config = dict(
    num_hidden_layers=14,
    hidden_size=192,
    num_attention_heads=6,
    num_key_value_heads=6,
    head_dim=32,
    intermediate_size=640,
    vocab_size=1092,
    hidden_act='tanh_gelu',
    norm='layernorm',
    norm_place='pre',
    norm_eps=1e-05,
    positions='learned',
    qk_norm=False,
    attn_scale=0.177,
    bias='all',
    tie_word_embeddings=True,
    parallel_block=False,
    init='normal',
    init_std_qkv=0.0361,
    init_std_o=0.00684,
    init_std_up=0.0361,
    init_std_down=0.00684,
    init_mimetic=0.5,
    optimizer='muon_variant',
    learning_rate=0.00195,
    lr_mult_qkv=0.4,
    lr_mult_down=0.7,
    beta1=0.9,
    lr_head=0.00802,
    max_grad_norm=2.0,
    warmup_steps=200,
    schedule='wsd',
    decay_fraction=0.581,
    decay_shape='exp',
    final_lr_fraction=0.1,
    batch_tokens=16384,
    max_seq_len=128,
    doc_mask=False,
    train_tokens=94840000,
    max_steps=5789,
    dataset='wikipedia_en',
)
MLP neurons of a small language model. Each row is named by its layer, matrix (up: input weights) and neuron, and shows model dimensions 0-191. Each number is 128 + 32 x the weight over its row's rms, rounded and kept within 0 to 255. Numbers have three digits each.
After each neuron's rows, "fires on" lists the tokens most often at its 100 highest values on Wikipedia text that the model never trained on.

L4.up394:112148158129149102126102117089155218129107111105066107165094077133140134105114196124095123090121137181179122106148112196074189110131076145129167068168115144130150146088100129087151141078180147141137117170140165126190139166161135110129178082167135131111185142130134096123167170097102133067095093119057123078112159062086143095172110105194158134132118148176133108101105137132110077086151156147127131166131107166172179142140095123192164095149077115153187128165119143085162092115147112095089126114161154133123142117114167128094115164108081158146061175114141081097145151157102107110
fires on: "ac", "oin", "our", "ec", "c"

L6.up478:124104082172150149126142092114086144163186103146220101134072143168113146131086130130133148200151095150106115166123123135093108136121143142119123124141130086123138125081138178035112121175207082127116093184097126073141152139133167078193157106099153162106169157126108066078135091109154101126122097192152084139164148098172097123090078099186140076176154110090104175169127156138153152177109104135153151140102105073101155126082061120122124148141138127134143141106097104148097138104173079085150146153157145137157132097124150150079149162124145162117109076164099113149061161157098155073
fires on: "ol", "O", "ill", "y", "il", "uc"

L6.up624:101112173108066121144193125102139139136162112147157145135060148065156194138149073158164061103149046154094149125134153102087111090117140140072092178101068150183154121056118101164117165180115128138147148163152163160094168097146109148137140151121097142107136106106150156136090100172092114122128076137121118111109076171084126144148137107165174092106083130111086107097162143184164143101126193181127153054146185158128090166158159089106095105132105131184124147156156205095107166109099124155093088123154121132115105168115139124103123144083106131120170089130103129117212113118155096142
fires on: ":", " |", "l", "ific", "th", "al"

L8.up384:150114094175114132117129142124130153131151071148160123132114110070181124181107090178157091169096161118146068107185181185078128114140098162139108130098161124091129089139121099129146121162126122105109151153185109152161116118139112118099130124174134144135118070129118080141135103189143085124179153081127150169088136082072123066114135091094096064122120205118191153101132155111109093148110166181136138124145078154105121133241117162073083090169078119111151080117120102086145120140146139127213127107112151112126165111114178063180170102120170150096130126157109115110103108090068155110
fires on: " b", "B", "b", "op", "eb"

L5.up16:142149187135091112149123074138142093156134126172147183156194121150030107094152105172114170133151107095101132102119130119136115108127101119146120101091163142118094117125157115097101121170086098158142130057148089088151166127133165124129169089171082131135088156121207172200095105177138159185124100120132122066105195168127076120142176133125174062148134149071071094155156120113125111111082127094145216134142172106070135115163161117119087105125181139147124173126156088117116132107114123094127077122163165137149114115129069114155106124143103124110148143101074169140144073113119051165
fires on: "m", "l", "ed", "mer", "ity", "her"

L6.up151:167138107161104157178148079066164141084116095139168114133106139128135123136061107135110158112189122124129176171155209156101082127123068175124103083167124131069145161126094158092110133121196159130108098107125116123124086077110105166147158146119152047128107140151165132126096087076128141126158144114120113146149064134135141150133110133153163182153133095158143116103136102119113108167144133128165065200158084165111193110121094159142110060106089127085130141150113088156171150087116127114130076074103127142125182172134177122126168124127195101169123163138104105228075159117176088105
fires on: "on", "b", "g", "0", "d"

L8.up289:145164154140103154115175101133142216104042103161146173144073193124127139095070129133057108123083186166076163178179153092157179108087128118111074153109114108107138175126111087126113105164096123133126130138102160101091100190095134155103119149105132141088170128152153121101177085084135123044171105135148193070147169138122136138146138151141118114110113118133108098147148119136152130083122063176132176114138099112146133149117140156118180106101079163179175155123147124153135105086095120133072115103117170097149113088155143196141148162169140167119102059102085168121127157139083070127
fires on: "ed", "ide", " t", "C", " ", "cc"

L6.up256:135119154103147111100122047124129029157118097143085139099158109117156103169095164117158136111129154178081116124092133177137160167085142133102077165184185158177106121140116152063149095162140114079118149123126151163130157195116119144119109036106121128078061167101132153112141119122190137191139141139115156142142133151112131111179148105110064118136176154124118109159118148123122140127126138122152119130080159063166101186118111110139132107188124162122113064143113045130118112120124173141129130126079128120137162159067145143087113104209142134180117161087170162062139107075080097091
fires on: "e", "n", "u", "on"

L6.up13:121089184125073160067170160163105180113063094142135084146113147135154156124099174181175115194095157128113093182125186102117098084175128136089139114136104125140176145122144095134089138143145154081109150088142132154137179118139199133134174152157126182148132144096155165116150062144145118159110101093147093156066174123106127051079091070104123086136089126165085109111122204157162155186131136114100161039114113148074095180152106161075147184116129106125108131074110121099118124131091135112155113104093132156087122133095159142158101111144093145091120074141132085136154127165090124101
fires on: "b", "op", ":", "th", "ivers", "ight"

L11.up552:175094136075126065110118152088167225104144150133123119115146136105127132148122169150080119156116145060152164130113186199150070147127126143127195134078110106129105179165132078140088148078116064110137094128172149146161107135196105102123110114085131157164129113095113122139089150134150138138181156153136170112152124126121132110166145166136144132158155147103104143186127147078123112179092123141118099112104142156165091092103140150136129076096117087126102155156136112105131144156105102076172054091084104062138084182103127142111140127059174186150167106125150082131152056163095209081
fires on: " res", " des", "es", "um", " en", "s"

L6.up284:150145091114125108107090111111136146073105157115148093086139133136167185102159156192114131136076177118107110097128126150107134120166085166141099042117136187090126111126050188109133109087155175148131125107063142171108148141137136148147101102146111071059144128101105197121106214133128144146097072066185143130188106123095044129131147158153195135120120100106094133122184109141107084130103142146084114188155090149175120127110087162142164149063075145152141080117160128118158139108112142148098146154143140099108160140135095069105170145127179139149161111131156157089154142079166121086
fires on: " c", "ar", "on", "ac", "ab", "am"

L8.up428:154138115125130131114140153118192124122108093135146087141133133144122100143105116142129143064115131140165179056123163164132155180148120150131118102162145089173121163151127168130140069153184082105109085166121183095074101094126203119076134123084136193165190145127098097162135081133143101091165132147128133138183092123135067179091129071083196113151131121090065133157169102140122154116105178125177095111086140164110135073139034117098115082125102172117151171157103106109107139151170167167121067130126115125116132139139128168091170069101103132193105150143077121143141115192116074147
fires on: "ro", "f", "d", "t", "it", "in"

L5.up83:159145112092129082109155147125129176057063107126113117113129108136061140153095139073064163103086141139146129146157157164116166095153083142188064114170083133143105134125149096146109123152151147144107149145124118158132174102113072085122076161176144126137160143134151157112163128118137099105103153106172067057127117170106078111182119122121138166147174043098086127095145114155117113171155097109131079160124092150188152140206088089148189067131063120174116096166151122133131154107132133088148112122134086123140105102092168139139098165115161128172104187169118140102142203085175108081
fires on: "ac", "ay", " on"

L5.up148:108128171121137125195150131119110108220136102152156182191095119149130122126076113126088111137046105221080162176123134137170183119109184114101146082158172154123058137102123158169125086112142178152168167138112119146157149116127124148162160110072153125116170142125112164083116108161144146117164113118168102129122144246058134104130144100147169138150132173162097117150105135123132144118162121133110122164111115083114094073102130086157155110120068164091145088115139101136168111152124114109064122116130091081071146147106110123045166161113116089117072082123092114100119166149109114126
fires on: "id", "ost", "n", "ic", "red", "per"

L11.up260:117111128104119138118117062118131098150128144131135049155140129153125061157155169106157153204156096123132114107125176086152170132157138091153097112113208117171138105157121098109108136091094115088126130081119146146108134154123116170137154133150140085166106125071150067139130057180110069169093099113101183126190085138174100060112114085100096116196149177152129143142125147136159137107107151173180141121122071128086136126153093078160141108162078074128124102063133114204158096167157124181141161167058120127139137177144184069087139116144181180141115163135111123150158150140123113108
fires on: "i", "u", " F", "e", "'", " \""

L4.up151:140116130107181124152092108158175114145119108087108149145098145123112074177180114185136136102140153114113131068128132087079115125100184207128121106114154060192142106105118072093153133120109098125085119101147219140149175109159163118087137110126111143143179128136140147082171137147168157170085189153153084082120200115120075176163150134133120127155142126087137128175121124093056105128085140115098090178120132106114166148197114146135112124148120160189130139179077125157152152171128067123091071138109101087130115197097118138161118174153121117117168135049086112131125077109089096135
fires on: "im", "amp", "l", "enn", "own", "mer"

L9.up539:186152086122032067161157154131187136120147117131150140133099147063106134129121169096116165127125125130083169140137142174129094173109183124110117103125126096113178126138114106122104146108165170164170126132106158117112134144172129122112109074135115144157171090142095132148094147172102149072161064114121144065145087116151066128114128166136130127171143122120059097133122136169096115100090094097090167174064124153198145200129134150149163081128105119149109131070059085154184144126118132141126090089120102108150184076130198135151146172117162104135148145169154067158072045140157153117
fires on: "-", "am", "es", "ar", " res", "ss"

L9.up351:136147144103162076112112175124094122068091123150159113154082145109110147124161121190176101109138152120155083080174129103107153132112121209118141067098111122153170106112133107103123082142118120147178146146140184149126128128136150137103112090161096119111137094126091121078080138121154079141124093178123129159159134141067127069128139060148109158136117141103109116210199199133195168098104164137156145150166084132179170203111126119173128124051144101149120164145124098202132085093136135088057167106150177113124149117164103068128087152144111110105094121066152172074117148140143134111
fires on: " Mar", " M", " Fran", "am", "ir", "an"

L7.up150:106127114175085126089173144143102143101102139156084120152067141100170133192137157135143090118107117139030117098120089130158185126167155109173169109066097120122158118166147113157171166144175138136135169141158151145073131135158110101141150125174129083129133177117216084178123040100079087107120085132129173068121085087129110091095133128125121160081135119102094143172104142140194142151090158164126135147124088102081084159113128164126101116150143114125124111126126129153113188081101173149194155134152105138074169130145096152080160129075141123156159166034154119138134082143122089156
fires on: "ch", "S", "ir", "ist", "th"

L11.up376:098120170164090128096091117138080118109115126126167095151162146112087130113127138111125092179145156158155095096115123143095178144157174113112142166119154100126139142137185132149106175148151126120147115122114138185103149168161171167122122160182131130120133148053172139156162087182047096097157143126141181118158133097099133054127099148108119078139129172102129150146099103117183055113085079171095126138078149129180055123122105142155116167126096127137169120172164059220166164111117125105111099185125090058123168171113109122112108156121114154129083187151101102105126075168063099074
fires on: "overn", "ess", " Ge", "av", "ist", "th"

L7.up418:149139146168146132130133131135117113120100094131171119119108084088147101143066084168102144183119131151154168118111182123108117145151146165144109084144115111102104088094145120130114108106172110165084134171153081141155136163108165064148081108104066110203075061136177134123116118119113134114166145146177122169184053161160089125150116063026182112052151115070150110123083128140156173109109135142172094155136145153141114136138115079128126116085135138082175109125156138151170128156157085096164095107120164168130179106102085204096148085125107132156160197157088143135124153090189125115
fires on: "an", "d", "ann", "b", ".", "it"

L9.up455:131110109062161120099211077145114176123147146094124125073140107079140124114115125137116141163060221155120094089153139152210145133152119159117086113145102124130076120105156075117143075126130144120084151114116146098113123102081143113171116137134098122151176078127149148091157096052110127056161121097169133095164193180085136163079164144157157112127126144095148152148175085128151099142120185179132167103142104168164168115166129182066133120126078116162149128136168177133111115120127115140086104081147082109180104132134166070145102112168161176104142061107112083112166160122172129125
fires on: " c", "C", "n"

L8.up299:193133089025119154063155110069159125148129129134099108113135167135125169138173081119112154151102145116114128152160147104142150151192188149117081136121107105114074086126073075130169146138159169179109123071156178137124179145147137117124125123133122102119121108097148150087138091097158138126236143135145151090141140169124146139151103124156144129112056109124179200146140044124093130077114142146103130092128141204100146130107112126107166089135122111116146138117174145134152117119102234072136163117151112108062071135114148132136121125128092146096151107177108130098152093168160053126
fires on: " c", " f", " m", "a", " w"

L7.up544:098142115128098117133150130134138108069087140162107135134098046157141146093163155103151110170112103168084197142131124130163155148186119137157181106084194101113158111127124240138115109127158181186124144125118131127157141089143101113128129166157124153088127094115039180184159135148121082134134138140139129076132173088133208126163146118114123105128149103108109182125186071093092105115109142074135120152140136182078128148144117120081076163097051078124085109174078142182077120142103138126084163130160131130145167159088147179082151157097182118107083118146115096093122132121124168124
fires on: " N", " n", "n", "th", "h", " to"

L6.up160:165155120123178121134150179142068152099070095179124080091082072107120108171142104167158141157120142163105173096131147178136152111115168085157088082087139089162129142112125115167102179136089097152170128126147124135142123157156096183156120139168108103147143124130137049076171119148099184101164136126161149068104145133180134051129153168175118186122100080155153170105113094137114094096118117137058114101182155122146123101128147100024157042080124132144100159113091162103149149131122113094147097082135111084136139091136153153194138142147085160155102148098131189100132100112169137124
fires on: ","

L9.up226:153114173140145115125150149131143134151133123184166114176076192140149169094124171123080114101111091134105073130121108109112164101115135135115115130110132175125174164120144160140168116161096126111084135129154158148144144158091084117141156065152160143116040161076202100117131108100143100161192142085092182098132115046112101130118070163132194097094140103107112138186153174123136101185190168192160102076116115112128096104061175095124115122064099070139120155126128082092136144105072112150187076149119161129085131099106144071099170124124104151140106126173106157154115140085179119140
fires on: ".", "ut", " A", "th", "ist"

L7.up519:152092190131134145176077172121109133146113122203148171128136126176106174168068150129087141112134138152103067112165128098157159070172118151107088146162078103133124153098131065171127113138126157123103118092078134115125069115101172114164093131126129128152113155096119139088154097140152150120163189119161167142141202084039190136130147083129112167105158161130128147124197141104117084120128135082163106095130111161129235105114138152093172130057110153165126108052128120130108122111166138151157079131103103127113128126116142062100115170120090098158165099127099138186150107098168066103
fires on: " ro", " c", " l", "mer", "9"

L6.up315:096108122089103121101168119154137103139126107107125174099108114166132158054131155111180103183161100121081145163092138079147133129137092127098180137080167133139135201112174155070094178092218150187140152133167131115159109159106139120084115122087157147178124131142140169062169086092156136124099115163145148101123136218130114140122128117136112083099134095097117164157083085069158130161113115074174081124160121177078101107131043179146127122101144139153149108126124131144169079156184079132132136149121151083141112172104122110138110079186120144104170080114090080129120092115177139186
fires on: "ot", "ra", "et", "N", "n"